From a checkpoint of a small transformer trained on Wikipedia: tied embeddings.
MLP neurons of a small language model. Each row is named by its layer, matrix (up: input weights; down: output weights) and neuron, and shows model dimensions 112-239. Each number is 128 + 24 x the weight over its row's rms, rounded and kept within 0 to 255. Numbers have three digits each.
After each neuron's rows, "fires before" lists the tokens most often just after its 100 highest values on Wikipedia text that the model never trained on; "fires on" lists the tokens most often at its 100 highest values on Wikipedia text that the model never trained on. A number after a token or word is its count.

L15.up850:123137100146143116160144148119154144093133126119138100152132094139158133064143088151090156176137159110147147136108085116156157114146119151123115133187146080111108157152138132114122151152094095093136151121135109161118142092126155115131129125143080095122116098138142118136076134136107132117191160102141115086110084125172154126121113142133181115135105165108139075076125164121130140145119
L15.down850:186124116099137102125131121082123127137117121156135149150112128130179160099117108176129114136117125129141121107119182094092114141134110116115157121120119135124105125117167130121117101121164123147114153122039160128075131116174149114160151155131111121148152131174099110145131122118151136169159150150126127123140180139132102145134119148137097106150119154136144150142151112148137081136119
fires before: "-" 51, "\n" 7
fires on: "\n" 55, "," 10

L15.up852:125116130149134113104121136154099129116153130160127111133120149148166147135124126136132171131123114134107124113093135097139070107131108129105080144142136123165162114149119200127131152099087102144105100101108098163098164116123122113167128101095128089104140087126129141142129138096157122124154124099150074103054112135151089115127104083121156147098093129137105129153130131109106079094131
L15.down852:116140091129147128125067139152159088136138110156131115112145129139083139096079046162117165122111122149120069120160082103112119134142108112146124121139162135077163125121128121120153151109127128127142098145118118102145159144140106096134121126176104108130119125107139099114136147118127140108130162119124108095158133158118178126131141147135100114141121089120113106144128156102156146152130
fires before: "\n" 67, "p" 4
fires on: "===" 31, "==" 19, " ===" 9, "ol" 9, " ==" 8, "u" 5

L4.up996:105098127146140106146122079144131089142146126160131132136129085128152127131124116126129134145166122116094087102178158108172148107090084088079127140165148111113119128123162108085125155162128085108129115149133138136160107163182087113144123158107105102110144137124100117147103160137128109110146114137112140157104151112154146128146103101148114100114115144093156147136106134129162115111100
L4.down996:094118097136139147132118083158131147170104121127152141105114176157099141095098149111162128145129091130103123093079125157123134095151114125145082134147102141128075126145118065117102132159146108126135109137124126127150174108156114117112140132119139134131122158111176161109115131135132117130115149165125143132097139097098127163111106142150145110122126111139126115135166151145117168124098
fires before: " of" 17, "," 12, "ren" 10, "s" 9, "ment" 5
fires on: " School" 14, " House" 13, " child" 11, "ther" 8, "ire" 7, " school" 7

L10.up661:173128158133106120156165168176125097110135103149109120146118105111112074129132119159111123138135141128153114138185115121131137104116098119136104078111141082130122092184148113152143141177115109142108118148165129153105132104125077108106184156105173108103147123119138145117144163096171106105120117116101122128113118110155125076103090098152126076139146138161128116120123124105131118125116
L10.down661:080104143083132128123159151157104115113141160140103103106109152136099122126159127075087140109132112102109133137141127126104085172122098099127110127116115143116114119112085170107108143115113104150079148136144122175128131096079106118157107117157137104111111143130140120176169134129164124115105155159128094140138104105109126151132128177136115133099094089136130176156170129092112091152154
fires before: "a" 13, "ation" 10, "orn" 10, "ian" 8, "ated" 7, "y" 5
fires on: "id" 19, "if" 10, "ad" 9, "ust" 8, "omin" 8, "om" 7

L11.up978:110127101127118201142144105095126125122132128118126125100147086195120101092127170127103132143146118128140150139146116136161086108106128096136108168136114175116110144079101143125098137132128131150128103143152117125145181132122111139086145135123155143157137106119083178148140164106135165172135098123129090137087109155145106105128110109103153164131090148112188169116069123138147122103128
L11.down978:139133122140107152096128151132129120141110130088095153122118136118126130109131125155100093029099122101100116134104119102119133129138155134167105136137123156119075088155153141134141109101159111123087139137108108158108099125175150145135096107164140145183119115157192135114090133126141141144127149121086117153111102141155132117155133130089104171134100178065122115186113115147136165109103
fires before: "\n" 82, " It" 5
fires on: " ==" 43, "==" 32, "." 15, " |" 4

L4.up260:173144092125122085109115085094103089147165138111164097180086085116080140130139116121078157156139131149116134137136153158130148112135150124127113134175126134110096116150113167110110126150114133179130147135144111150136096128119120105147138120079148151155145122159149117117107152157129113157120121111141110130089139146117119098105132081135140152140118130152146178121128082172146125124157
L4.down260:128117130175119118126153111118115137130080136105111132137150149128168075097118085163129150128156105168112132112140176129186121109174151103118109121094109122119138116098103128155155140126133124166096141164133149115089141163110113141112123161169131064146105097137133151106141121126116142121090099156133150129100129124107103130129135089073148100170086122145135123118123132145157165114131
fires before: "\n" 44, "er" 5, "ers" 4, "ten" 4
fires on: "==" 36, "ill" 10, " ==" 10, "inn" 8, "oman" 4, " writ" 4

L11.up347:160135073168118104140124114132149075126146125163124089122115132163133156122074145111103170073143161146120131127097132106113106136116139202148140135128104124141119134150157117116082106149133137153101103179141176110102095115097128120139155145137166103114147109140103106137085190091150142136136110152122100141097119162139130142090161123153149150132100110116109136131130110098099142148139
L11.down347:136128119139113112132184121139146128129164079132126129114120132095105163090127140068131087126150112158134104133094128120094097139118151135141137076144154107120128093142138147175105135109156139096148118168104114127082121081135124115153103124120082129114133116185111152105127144138141101156146081123127135130145137084090167161101121127131132176096147106109125137145103159145106162103117
fires before: "\n" 36, "-" 21, "|" 6
fires on: "\n" 65, " |" 6, " appro" 6, "ed" 4

L19.up423:131114075151126111136163141092112130112155154159150140125138095122123121120118138152172141117131172135168100146136084146140156158127104125153107086093141118165169146166121130127119120107115107169146169114148159105146169125078151132131137137137130078162112074140123119092110156086117118150164133164105083106127132112150136133109120110145172139148099119128093128145076143124119142121161
L19.down423:130144099120100142137122109111137123129075102133166148131143102122138149129066152117122136108143103148146130096112146147115106101081131136180118102147165088127053156117162106111136130142157137102157162106156149120116167149169111085100111080151165129108134133109095130150155118148137094118116120129131145152135101113110143154114159107116171133145114143182132112151096097123162164102154
fires before: "\n" 83
fires on: " |" 30, "==" 19, " =" 12, "===" 11, " ==" 7, " ===" 5

L19.up997:128110109136086157095147134160126099122152173173107124103129098120134170109147102151110137158131135104125118133089108137119085119161172081149103115081117117141122117112096105118174151125106135131111133109103147132104138106112136145150159110118127158172094116137106171143148140149160147141171095107134110120124160123108141092106144115130143152171124128139155127083111105087104141145098
L19.down997:139107103159144069123107135152136107092152101109133119137081113122122108106134116119103133082126202144144159117159114099148105121151153128165150121113141099143098116131136110123098112120127132165142081111147107123106142146165119146152156123119169140116119155119169138172126121139105134162120119116115156077131126112128126151147123124095116074128086080138117118156148146121168123138152
fires before: "\n" 66, "y" 7, "|" 4
fires on: "|" 17, "|---|" 13, "\n" 12, " =" 11, "===" 10, "if" 8

L17.up2:154114084219125095115096154127166166161139098115132127080100119132121177105173165163110130109137139140162131157101080089107106113134122156087104092111134087138145116109082135116085131157114123148133141133152122104103093118114130114130107116114161126115163125119136142148143099157157137129153148125140147099120098145116126148096143134160119134128127135141105148118130113134118133166127
L17.down2:108114127131172119114127092101157143149093134107143125150146113096104165149134138099141152123156105090123095176133093127130127157109107083162138102104123112081114135134140180129133162127128135116170135137118123104117122099121128160112143156092148138147111120113132112152111095115069162120142071138106140075140112166144105097119146134131109132108113158154133105135106154112137123099146
fires before: "\n" 44, ")" 12, " 0" 8, " |" 8
fires on: " |" 42, ")" 14, ";" 7, "\n" 4

L4.up281:134137118154142124116135129095082095106143116131139136126109106126102140084075090136127183121165150102152105144123119110120135083116102134133183128147142149138078077146120136116157094135141108122163140159138128134128118099161141105113168157113155133124122121115101121092132152137125138145142091104120131122167146184137160117144133099143182107157100162126140143136129116142090105135115
L4.down281:157113126163082118131114126111132088130197142110155120132121107115138116114129144151096091129119109150137178109166162100123098088182148128111114126127076116175146153055125114138157145166105098122122120096147109118157126123116105114167162124160118132121109114105110126164135102098119096139119137151148138177147139150159124165151135113183122086127127099096138143127126127133111104144121
fires before: "\n" 53, "are" 4
fires on: " ==" 34, "==" 13, "c" 12, "ri" 8, "|---|" 8

L17.up35:100088132122177133113156133131098125138124083125078133086086117151086133096082175160104169176155149140149108107144080148104142145136137130092138125100134161112098089136090105078171122146075143136162166141099133135101153116141120128147135132147129112152103120114125145117140138100160124119162165121105098114122126150143103141082147076159139128139118163133099138093072111122178174137134
L17.down35:164159089159143107135111143141130105100161199163139142160119096100125135128130135149134131112142132126116113141112145113134081111129143144196147103158108107120160155115141164126117127122147133122094149146137120142102097164104094153119085136150111115149131103136124132136107055124137136148142108114106120095154127129145117128176135155145160143166126141090118107144172157171108125129126
fires before: "\n" 79
fires on: " ==" 28, "==" 28, "\n" 14, " ===" 8, " of" 6, " r" 5

L6.up690:087133182114129117092182137125110120130166125101117119098094103131163117096119114138121132111135154133154133109109144112180126154104112125151083161148177112103097083110096096156124151162141114139143142134134124105144141077116107144124142162141133132147101100146113144152122124102101134166179105115121134074095135133110114104092101120116137129158065122126099141091135130100128134123121
L6.down690:110111107156143144158086138089132093089137143132105141099117140121138142109120102149088110124136124101124113119118141127115155145119146179106079122096123139141083087112127108121149127107121109123057135148102165114143134109135114130089109154161168144128106149123147130169129144163119164123117141139157132159125086157175100159151108125120103159154140174123135077142104134118143117140152
fires before: "\n" 26, " He" 13, " The" 6, " she" 5, " the" 5
fires on: "." 56, " where" 23, "us" 4, "\"." 4

L10.up864:143115131119104172098155153130109149146122156092100110153134096149115112168071142112045184148126133068123145098122128121116115141118078094111123162161147171136122148105150143134104121137152101125123103149130099114120134101071151152112129118156121154043154101173158110103154134096119113142136107087127120155129150125166121131090129093129146133175140159148131131130116095126119125109105
L10.down864:084098107167124120123136132152107123110128086149155144120149137146121098147144094139131133086156119164158125103127145089133150130121161189162148091130134140168127147123130079101159109133095139153139151158113122055140118095159136134110144124093137143161088150103121122111075122143139145141087135175105124132140099127123118112153117132128118153069150137115139096163180108082125132100122
fires before: "\n" 37, " " 9, "ant" 4, "ed" 4
fires on: " |" 34, " ==" 28, "p" 7, "s" 5, "ific" 4, "==" 4

L10.up310:122132148129162141100100088127112127131114126171144128136093150149076192123137178151110140137124158103112157136131113117171099129118108119135112097110131114105114173081085196119099110136142148119134150111116093096140150128073162144113126106119112114132152101133132176084158169124136128108146120163115127090104139156129109140127147119127113132199132140106179168195094119140114135164130
L10.down310:173109107131120172141160105124112120155119131074143130099127117121133070160130133108096114073139124154124124104136110142123131113130123123143147134097151107145158089117155116125154129150149131134093161136140126135111074136150102137116112142146142124103114165100173121142105107118157116118115143080081110165116149118145146120114121134133121163087091142153135125122142143126178129120120
fires before: "\n" 42, "A" 9, "ad" 5, " the" 5
fires on: " ==" 27, "==" 15, " R" 10, " of" 8, "d" 5, "e" 5

L11.up973:137111134178142132146110096096112161136163116121142148144130130117137105135138122135141117142127125112121183188183139108132156080129138164090126153108109146118104128100100086130165167114137109156194132120144099134168116099142080101139132147131134118169149120150172146131147095128147156086130117132103127152099138136110104167130109107123086152118157131111122096110170128112133167179126
L11.down973:124169108134133127163145151164131112141103145135131129142155129100123129132105114155122117128159109136085136149179091129164179135140118102171113150129114128134111111133120128130110120136101142183093092089123140108153096106165133136122130113112122149131127163115171132133113116137129151158097103088114100133128108157129129159127111074139143125080157136143124053133128160087139106106113
fires before: " |" 59, ";" 5, "1" 5, "5" 4
fires on: " 0" 14, " 4" 9, " 3" 8, " 10" 7, " 5" 6, " 6" 6

L19.up854:108167154118109127130141101138109122134103150170125180148148130126124135166140177158110114125148115132132154111133113095135114126109173156122076121134093154137132139101120172155129151146141107147111130145146132137152136092106111178141167114141155145113172114113081176129210090135163111099131123126116111122090110127150090122109124159117134132166170151151123109191128126118149136147123
L19.down854:147129105151169116109097101118149143158121155127173155154134157103129145108113151123134149114129096135134116103160111135115130083113156134150114118094164086143137138111134123097140135097135145169154115145174125104169133138099134127143142136144140089115119099141158173153133150170105118139136177136146085125157126168111090158101090127116104130084150096143151159120100129145136053150094
fires before: ";" 29, " −" 7, "D" 6, "A" 5, "F" 4
fires on: ";" 16, " G" 15, " L" 15, " H" 13, " sp" 6, " |" 6

L19.up83:124138155141156164112140092148156085136170149099109118112108089126123149164109148108095170123139131125156161152108101119111126079144129124136123096100158123127113130118116144158136115159123094097160133165156139134130102118133134139124159118124133115115118067137133146112125144140148082090154160129129132127057130148143164127146124116140117142152084118126148109119106117131148082158171
L19.down83:160158111122107160149125119133131149126137095120147153119154137120142135125141150102102115088071103165122115151099113129093130170130108119126107098125063123173108152136126121079135091142157164149092102138128148109122142116127084136117143130145109110166100114120163117117134125103122109144143146121150134127100120143102144151078098127121115130177144148143127142144137086104116126118129
fires before: "\n" 37, "ician" 7, "ise" 4, "y" 4
fires on: " =" 20, " R" 17, "ch" 9, " r" 9, "\n" 9

L19.up363:098124112164088089133122141126162130115155063173108124118085138112153120117139144065104123150097154110156137150154129133160144121154154123104109149175124140123092156110120125110130180140090131110150125134120098104118177115102107095118142126101124160108140102123090098128150149085156098097140123148143156147134098161126081137133119141196168122144112109131141136148122119153141133182107
L19.down363:130093125161099132113118143114120103108112098140125136109135143116131145098140084142123146127150151131134123143108138095130135128131119101139170118094133153111118157144109152179115159135103120135091204168138160136122167122129104120119078165139128117169076154114122139160120114112105092117099119114118122149144151133160158139159120124139097121137148133086169128100131158159127166154155
fires before: "-" 35, "–" 15, "\n" 9, "|" 4
fires on: "\n" 41, " 0" 11, " 1" 8, "-" 6

L10.up28:121110118159117181169099111087102120081082119157114124120146098174127124115117128126095159151174107082178138133120094136183132145199114134167130165142141116098140120108101107126133126156124139127120107161162112102160131113179133144107143122093127108138098134109120138124126144112116162126172129128117127093084130148116110153134133088165133120182112148144131174122110114140122166138129
L10.down28:154129113103108123142132115125150120090136138109095129105114134098079120111125130122131137089098137153148100141121125112164142168112170125156134134098125141136104128138121120125122156151147128121145138179104162129126089109154112114121083078123175125179097175163144124123090147140150154094127128140098129102187134125152123134136153086108137121093136180121137105180066137142099159138132
fires before: "\n" 85, "ords" 4
fires on: " ==" 49, "==" 19, " ===" 13, " =" 5, " Rec" 5

L19.up400:111124094147176159100164109109108138140128096152103087070123149129129151126114152161113134121143143160123126125134120121149148111149161173087162076149200121123146119085139118131119117137093108169142154086155099101155093113129125119099125128098146119141098124149150148131137108114141146111099161157114149133139097144183138061179156152106114119159144101131131139104130142128107108165113
L19.down400:126159104104144097141099180176142128104130127108176153069102124130123137113092115142127128143137115148148109144143093131141098130124130121112170131136139112183073092112122115129143099122147113115082146180119136108122126129167107135168131125107117154121155122125112114166147153172086126168093117113157113126093164166140132171083157150131171114157096138116125111104123125122135122135144
fires before: "-" 25, "T" 17, "C" 9, ")" 9, "\n" 9
fires on: "\n" 27, "T" 16, "E" 10, " U" 7, " (" 6, "S" 5

L6.up934:122103161132105093133172125094157119063112099130126114118124154131118115076156153144136130116118155115141112136086090054147128138133137157168112114125131082166076092121145107130138110154117109112162107071161140141111139114131066095108188161123122165094105129142162128106162106071144141119105106114094139104118124086150138123128119096150092127106117126129112121112098174111124147155127
L6.down934:103154142150120124125129172162095114116128154144118122155120158168131124137125165074137107107143171151148105072114114124130117107096120127130098124180128144116109127142107108110120149148135151126116084126134086136171136114147178150081135138135165104110110122139146115105095123151134158130101112119142126122121138129123115124120099106124148067114098095172104169147126140131145132095107
fires before: "a" 17, "z" 10, "j" 9, "is" 8, "us" 8, "her" 6
fires on: "id" 17, "ot" 12, "ai" 9, "ens" 8, "ri" 8

L4.up339:127099160111114145124139160121105144110139091102074124114097144179112121110127136156133141129113154143113189133151076104121098108173125115095072126092207151066116112107096088174109156170120129113111139141144119135137128141133122150145100157086137139096119118125088118120107141113141149168152107082101122137116079148102137123147117123164146122139097122091119095143134115166132123085100
L4.down339:108115163063122087153131182117117147098185116132083097099136103118148118099121112112125113160131112124157131134144117104140152125114160121116147126148142118096147160122095117118109119135113130139127182090125128102154116117163151134158168141135153160117161116168131105097144136139089145138110155107110150116111101117133165164155122129159079141114096131090112081122113167107108123119132
fires before: "\n" 25, " The" 15, " In" 6, " At" 5, " F" 4
fires on: "." 84, "," 7, " and" 5

L20.up403:127144150155101152126176143128167120129152121143160097108118107172114109116099187138163095173132159128145107110141134146130110114142150101084126134133118124154132114094137127119104103110115132155169096106153121103131154141153099073115115122095131151118142092087121135129058124156140147109117112144111140145071117106113062114147124075168061126138122153135123161143125120144115143113124
L20.down403:139119131145094087098128081153081120118104123130153198166161165111174113115117151109099119145110117152120093115193140154118125135147137160094161102168150106106146154108126108138149173138147152113119135121144149165115122111049146151106096151131126116172135175132118145140130149138147135099120136125102167098138136107104151098141129146122120116125109115128102151146133143136109125149132
fires before: " is" 26, " was" 25, " has" 4, "ains" 4
fires on: " It" 40, " it" 9, "t" 4

L20.up805:132134104133156160112117107127135139081144113147150128130122106163111154088167138083081113107129147119146105116138115147134130161178142156086119130109145133111096145129126142115075129130105158122105166109158147150098072080101132118130138124165138096109106104113156113076133114117127153137099098131081099139141123077120114140119150136142124155103127112123125126137148131122109114148124
L20.down805:124184075153137122105131143169096146086093123142112135124151125127166139139121166086100166093137110078148118107159110116121109100131142125148138166112149157125116134154105121134133156155144141156118217135134163146107126152092118130101124128152144120155135105148114137100126104152099106072132141076138104103164117122142115101126122133141128143137181121115108102146088164178150154167087
fires before: "\n" 31, " It" 9, " The" 8, " is" 7, "," 4
fires on: "." 34, " |" 14, "$" 11, "==" 10, ")" 10, " Bro" 4

L20.up10:122061136114149117145144142143096114081137123154126145123111148158112111138151160118119112140141175148131133137102142138084125094170138153085114144162126140094118129102121159194119119116145142112108157103136136153106094090115136138104157119129090146149137145124161074126132136111116134110154157085153122148128124127121079131093126112159114145166125141145132170134156067150075136081119
L20.down10:117172125120133087114117119145141113125104129121135110144103117136114106150090163137122125157111121099124116135127144135122130143163096119108131137106126118120125181100127153102142134102149107169168188107124187126102134140131137114135131151137100159143111115110150181164093123159146148150121104113132100118161143138103119125118133095117165148102105172116136077113182081084158159110146
fires before: "." 16, " of" 13, "," 11, " in" 8, " and" 5, " were" 4
fires on: "es" 12, "s" 11, "ations" 10, "ions" 7, "itions" 6, "ion" 5

L20.up579:120148115113129146143133135092101137089117123080088154140132099129177116131100141155078124088133151133100106137133125113179115117145137102165128179131159153086169127143113145099168097122090141139165111148142164169120161097124120108122143156144113174143143138122084178113124160115143141129162134126130166121125089116143114098141107088133122133144132143106111125093091122105125102136106
L20.down579:108100117148138161129122137125136157134125148117114109133105104141101128111158107125110092088178107116148126163135129130133082175173173109127125100110114107117154089138151162133108153091140097169113108137157162132125133145154105135133121093120105100111119101155148137136104151114143102137125122111102140133108131164140110144107110115107135112100154116177121139121092105130139151135112
fires before: "\n" 26, " The" 8, "owever" 5, "ing" 5, " He" 5, "aving" 4
fires on: "." 40, " h" 13, "\n" 12, ")." 6

L4.up110:157107081122082136141122140139150128104120149153125123101093107128138121142133138129108120129138147126138152119146107160107105166135154111127166115079164126086117126120136114091133174149139146119124154188062149132123061122102139138163136100131139144097091097106116147130170163138135123126134162117123158104125109167168100120131135179127085128173100137127116131115079095144111113153129
L4.down110:135122154134139155131155120123147120146152126156094137144170156127108164080093100143123138154142118168169128086117115150099158155119147147172129089156100128141147123143106093147095104159088090124127064098106147119153104120096087137154117134147096134112120139098100173139108137096074156121151165118099128083168139090126128132127127106142119158130144141133133151129118176119170106144143
fires before: "-" 33, "=" 12, "ives" 7, "\n" 5
fires on: "\n" 67, "at" 16

L11.up702:158137140128170112127137154148068119116107110178133151098109104173093145073127136142134159105101114102133113140127114110129103169096138160124088119157141173132117128149106138121122142165114142143126121148152083107149111152129132108094112128056155123151123122116110146134103133124125143173121143146126071128084106144189116073146116145158108123165119118132117174135100126134099137135116
L11.down702:104123112120136139155150088093152129127148143094145106168175096149112101084108118105129111153156111111159166125106110144152115153167121128135138178077113091127090111143113141113170126139102109134101145154112127148101147139127134158127126085170091115095126097120172141123147135158116131122136118111107106100137105144142141174084150115136167124139130166123127115138129137127116153129118
fires before: "\n" 77, "," 4
fires on: "\n" 22, " =" 17, " ===" 11, "===" 9, "==" 8, "ae" 6

L11.up971:104116122159118142159120128121129126087135152107095132156120138120124100095134128124117167153181094135140117099140117146163103077154135098109061116149161154090141159132133134170110140151132100116124168093119108133165141111121101122132090145132179132127112137133164149124148137120112118121174113177146127149149121135112076145142136150145100105145086136106139125131128108134095164083117
L11.down971:128082130132145111083126098135120147142155124109142167137109091146141110088102132122145150132137125127119127079121117101139148128133177110134094149114130121147112136097117097127144126148123141181137145171134129115113126150140123117143144148134165095155131143160102160156116156111145116128099121108091123122110173129108110162072099150146204176103114110136129082102147151107117100102116
fires before: " of" 28, "hip" 9, " and" 7, " in" 5, "ville" 5, "." 5
fires on: "s" 26, " member" 15, "ers" 12, "ian" 7, "op" 6, "ow" 4

L10.up285:135135124128151092106193104159114137121130144137117152125099107166103136100151117161108047133141148124140129147150088123134168124167135128109152157132157160107101144141141114137165140143145120126149139118155119135096158162100127121080166132160151146135144138110141151093089081136162130123162112161147141127089126106124123179140200083105098120132107143190109113136141109121120111145151
L10.down285:124079108086106100137129134101105126154149111122131065126145101161144115106150073123092190130144129147130114180109116121158163146143141156139168127140132136141121115139137156150130080107084117116119139152157095147123120168123156128151150099116140130137114090184167102133095099143140090121122165144157150113152137143120123133159119144114169156090142126109133113125145129167106144167135
fires before: " is" 23, " was" 23, " were" 9, " has" 4
fires on: " It" 37, " it" 35, " there" 8, " which" 8, " they" 4

L10.up385:133080142104131095125131137122116091135115180145123135110133103118113109098103149159122108151147145127119126099140123161117146115126128152158116125164170158085097086115142155154175112167124126122111116106120113135110102132133150130133103119153141134164136105142126165111177126145130137113155135121139097167166130132110100183143075086140130100134141150134145145094161087133078134145083
L10.down385:108134077159101158091117162116124124168134158161135095152159144118097099119126118115146131119144127178114098126132108134099114142144170121161103121112155138158116129112119105124116120132090152176119092159123120130108068150108140114168097107176134132116147084152107129138136150112111137130100137107153122145100131114131139135144113124115111152055130114144160143102136108134111165104102
fires before: "s" 12, "ed" 10, "ement" 10, "ing" 9, "]" 9, "ie" 6
fires on: "ov" 17, " mov" 17, " work" 12, "ix" 10, "ort" 8, " appear" 7

L15.up294:086111083127104128111143148123103118113151127124094133098120096115098089162095137113094123117176125119096118098101084096137067166152126129133096149110119145111139064152115133127151099126140119144117126139128086135095136119133088160109156142138115103159119144184100138147104090135148151119140091143138117127106106146140100127092154119129139141142109159102133134121099128141121140123118
L15.down294:134147147155147140122115157115116126139124170100154124148121106140131141116121153149140115085169123148119112112085123071104108145119133129118115139129136095115139147150124129136074142146136109130087160096145127103116110112152101163106097142142133120131158131172127110100126104146065100143157116146142145164105121136143130116121116152145140185131091167096088055127125114133133140090130
fires before: "\n" 81, "C" 4
fires on: "==" 50, " ==" 46

L11.up983:135100143131136077185136140141099108131132160131077118137126125150104146116132142134142100106127132168156113119123141095136175116142140123089131110111162133150125116089140131129132146115130120173132127152136121147136140112091091119122139131076127140142109103095164159162091144153163138153141166120180143117134114086151154123111083109144160148121149103149131130115154102083074149187145
L11.down983:088191157120141124148136096064112149119115140107104126127129105141138159156133133145146145132144128158098084155130090117155132172143140153117154109161122098097101095147126139139119085148135122117105084127084107136161138144131152129161172121151133099136125100084161140181128098145124147137096147126170099119163129107125141122135120079119150137142110123104167116154153142153115115148122
fires before: "a" 17, "ian" 14, "ia" 10, "an" 9, "ra" 7, "," 6
fires on: "k" 14, "id" 12, "ad" 9, "j" 7, "ia" 5, "ot" 5

L19.up845:121162095128153162144120154086110109123176122120135125123164141116144152113133132138109118151088113120117130179127120138163138160115146138158140137173130112112120128085110145092155154135114113157122141133119085137152127108144133116107201115117131135166164125119130115103112103113184157143145103091133087095131094082130149143106054119151128162119115114144134110151120133173132143158135
L19.down845:136149151134143160123128064139131129159098142115127169137186074140138180159124091192132144118093136094104134076138124126077140161128114096122162117108121164118079120138148133103128106138131132135108203137104122139089120089108149129106116074131097165138135111185132125124175130160146075149116127146118185157121132094159129137113141135164131103134104110109159134101180147089139152140122
fires before: " |" 47, " —" 6, " 0" 6
fires on: " |" 24, " 0" 22, "," 8, " 10" 5, " C" 4

L6.up338:126120135090128127133168093134142088123144158140099086149115108098104162120190108138104147120190145145149116112097073089143125138161107148162111145142119117142079072115115132115144124137128136162118103108123128132116127130086115109101146125094171081142089123119110158116105135139130148122126139126137129129093093120126097137102088082136129169145089082124181130141158125091148115119117
L6.down338:154109138135126118149172119135094095059075165129114083121108108097114148130120110130117124138184139138092170114126122125155122132124136129128103112110130173119094107113132161148113162123097138154113137174125169143101136126095124102153136116171163123125096134113115117146114102081119105132132136157136107131129151129114092128119122059094126142157078116171160113157121116091112135136130
fires before: "ed" 14, "es" 10, "ing" 8, "ued" 8, "ement" 7, "ie" 6
fires on: " mov" 17, "ov" 14, "g" 11, "ang" 9, "erg" 6

L15.up912:172112109169140085149112141163118090122155134168107111077144137153103121138101091136086146126116155153153146112122116147148142166095181102110124136098119175147110107109153161152142117122123102204114113148149143148139112122095130155082165168128167141100094113135126142102117112119115123108135141126118134147112143169133063091120122121113129135127115166096134150108148151112187166111130
L15.down912:126133084139102138111150147100129144137106096099190128152120099133113110119116107133131151119119115123117100113147091118095123133135075159111108097187139128134184166181122120123113131126134108112139078134132096122115126136137096111174103155134108156150170139118162167143092121152108151110136140100111100146126120088200150145086147150139111125151109104132150105120138118166102124097144
fires before: "\n" 70, " |" 4
fires on: "==" 50, " ==" 19, "resent" 5, "|" 4

L20.up643:091097100120100116135099112118159083098105107169108129117139114110111120135121119109130165188119128092112139147129152125150119145145107113131131138142148133083096151132111143142156140150129093103097113158128131180136129107114099099142089155089133182129144113123124100142126166130152128119178087119101116170109139123094113140126146131150147165175142144113164139097105095132130086147124
L20.down643:130129133150166152123099094125134101095136123121089154149151147162130122148114101142151177130097123117134132115094111144134151134104131164136124088097101103162089163169122155155124083114103134083140100132101184101100118134118086103130112176108152159152097158095158114172146082106097141123130115146145142099144141170126112129125146107087129166102167137084133113103137094105137132148122
fires before: "earch" 14, "ul" 12, "ult" 9, "ist" 8, "erv" 6, "s" 6
fires on: " res" 30, " cons" 18, " Res" 16, " v" 13, "es" 6

L10.up735:113106172148108149098112114144154140150145151116145151130135166136152118117131101164122101142179167127160121116107118135093169075113116176118102136117124095119142100111122087154141136144067135129143150143155132132135142105098074099127113134100094114112154110147121144158155116090127157141179145095100089126132120082154140126118137070161148100145123134134145180139147168132134118102158
L10.down735:082137091145119130120136128092127156106114143116110096129152116135158109104153096156150132134115146114128108140090143116133128164114129106114124133114151117171134064125125113114151168150131125134090128101110156119050139129108142119156144152162107112144140141136104090148199143118129146120167119136101093141129105138120135134082079121143135166167096136116112145163118121121117146146127
fires before: "ment" 18, "ed" 16, "er" 10, "ation" 6, "ing" 4
fires on: " develop" 32, "is" 14, "ag" 11, " form" 9, "if" 5, "as" 4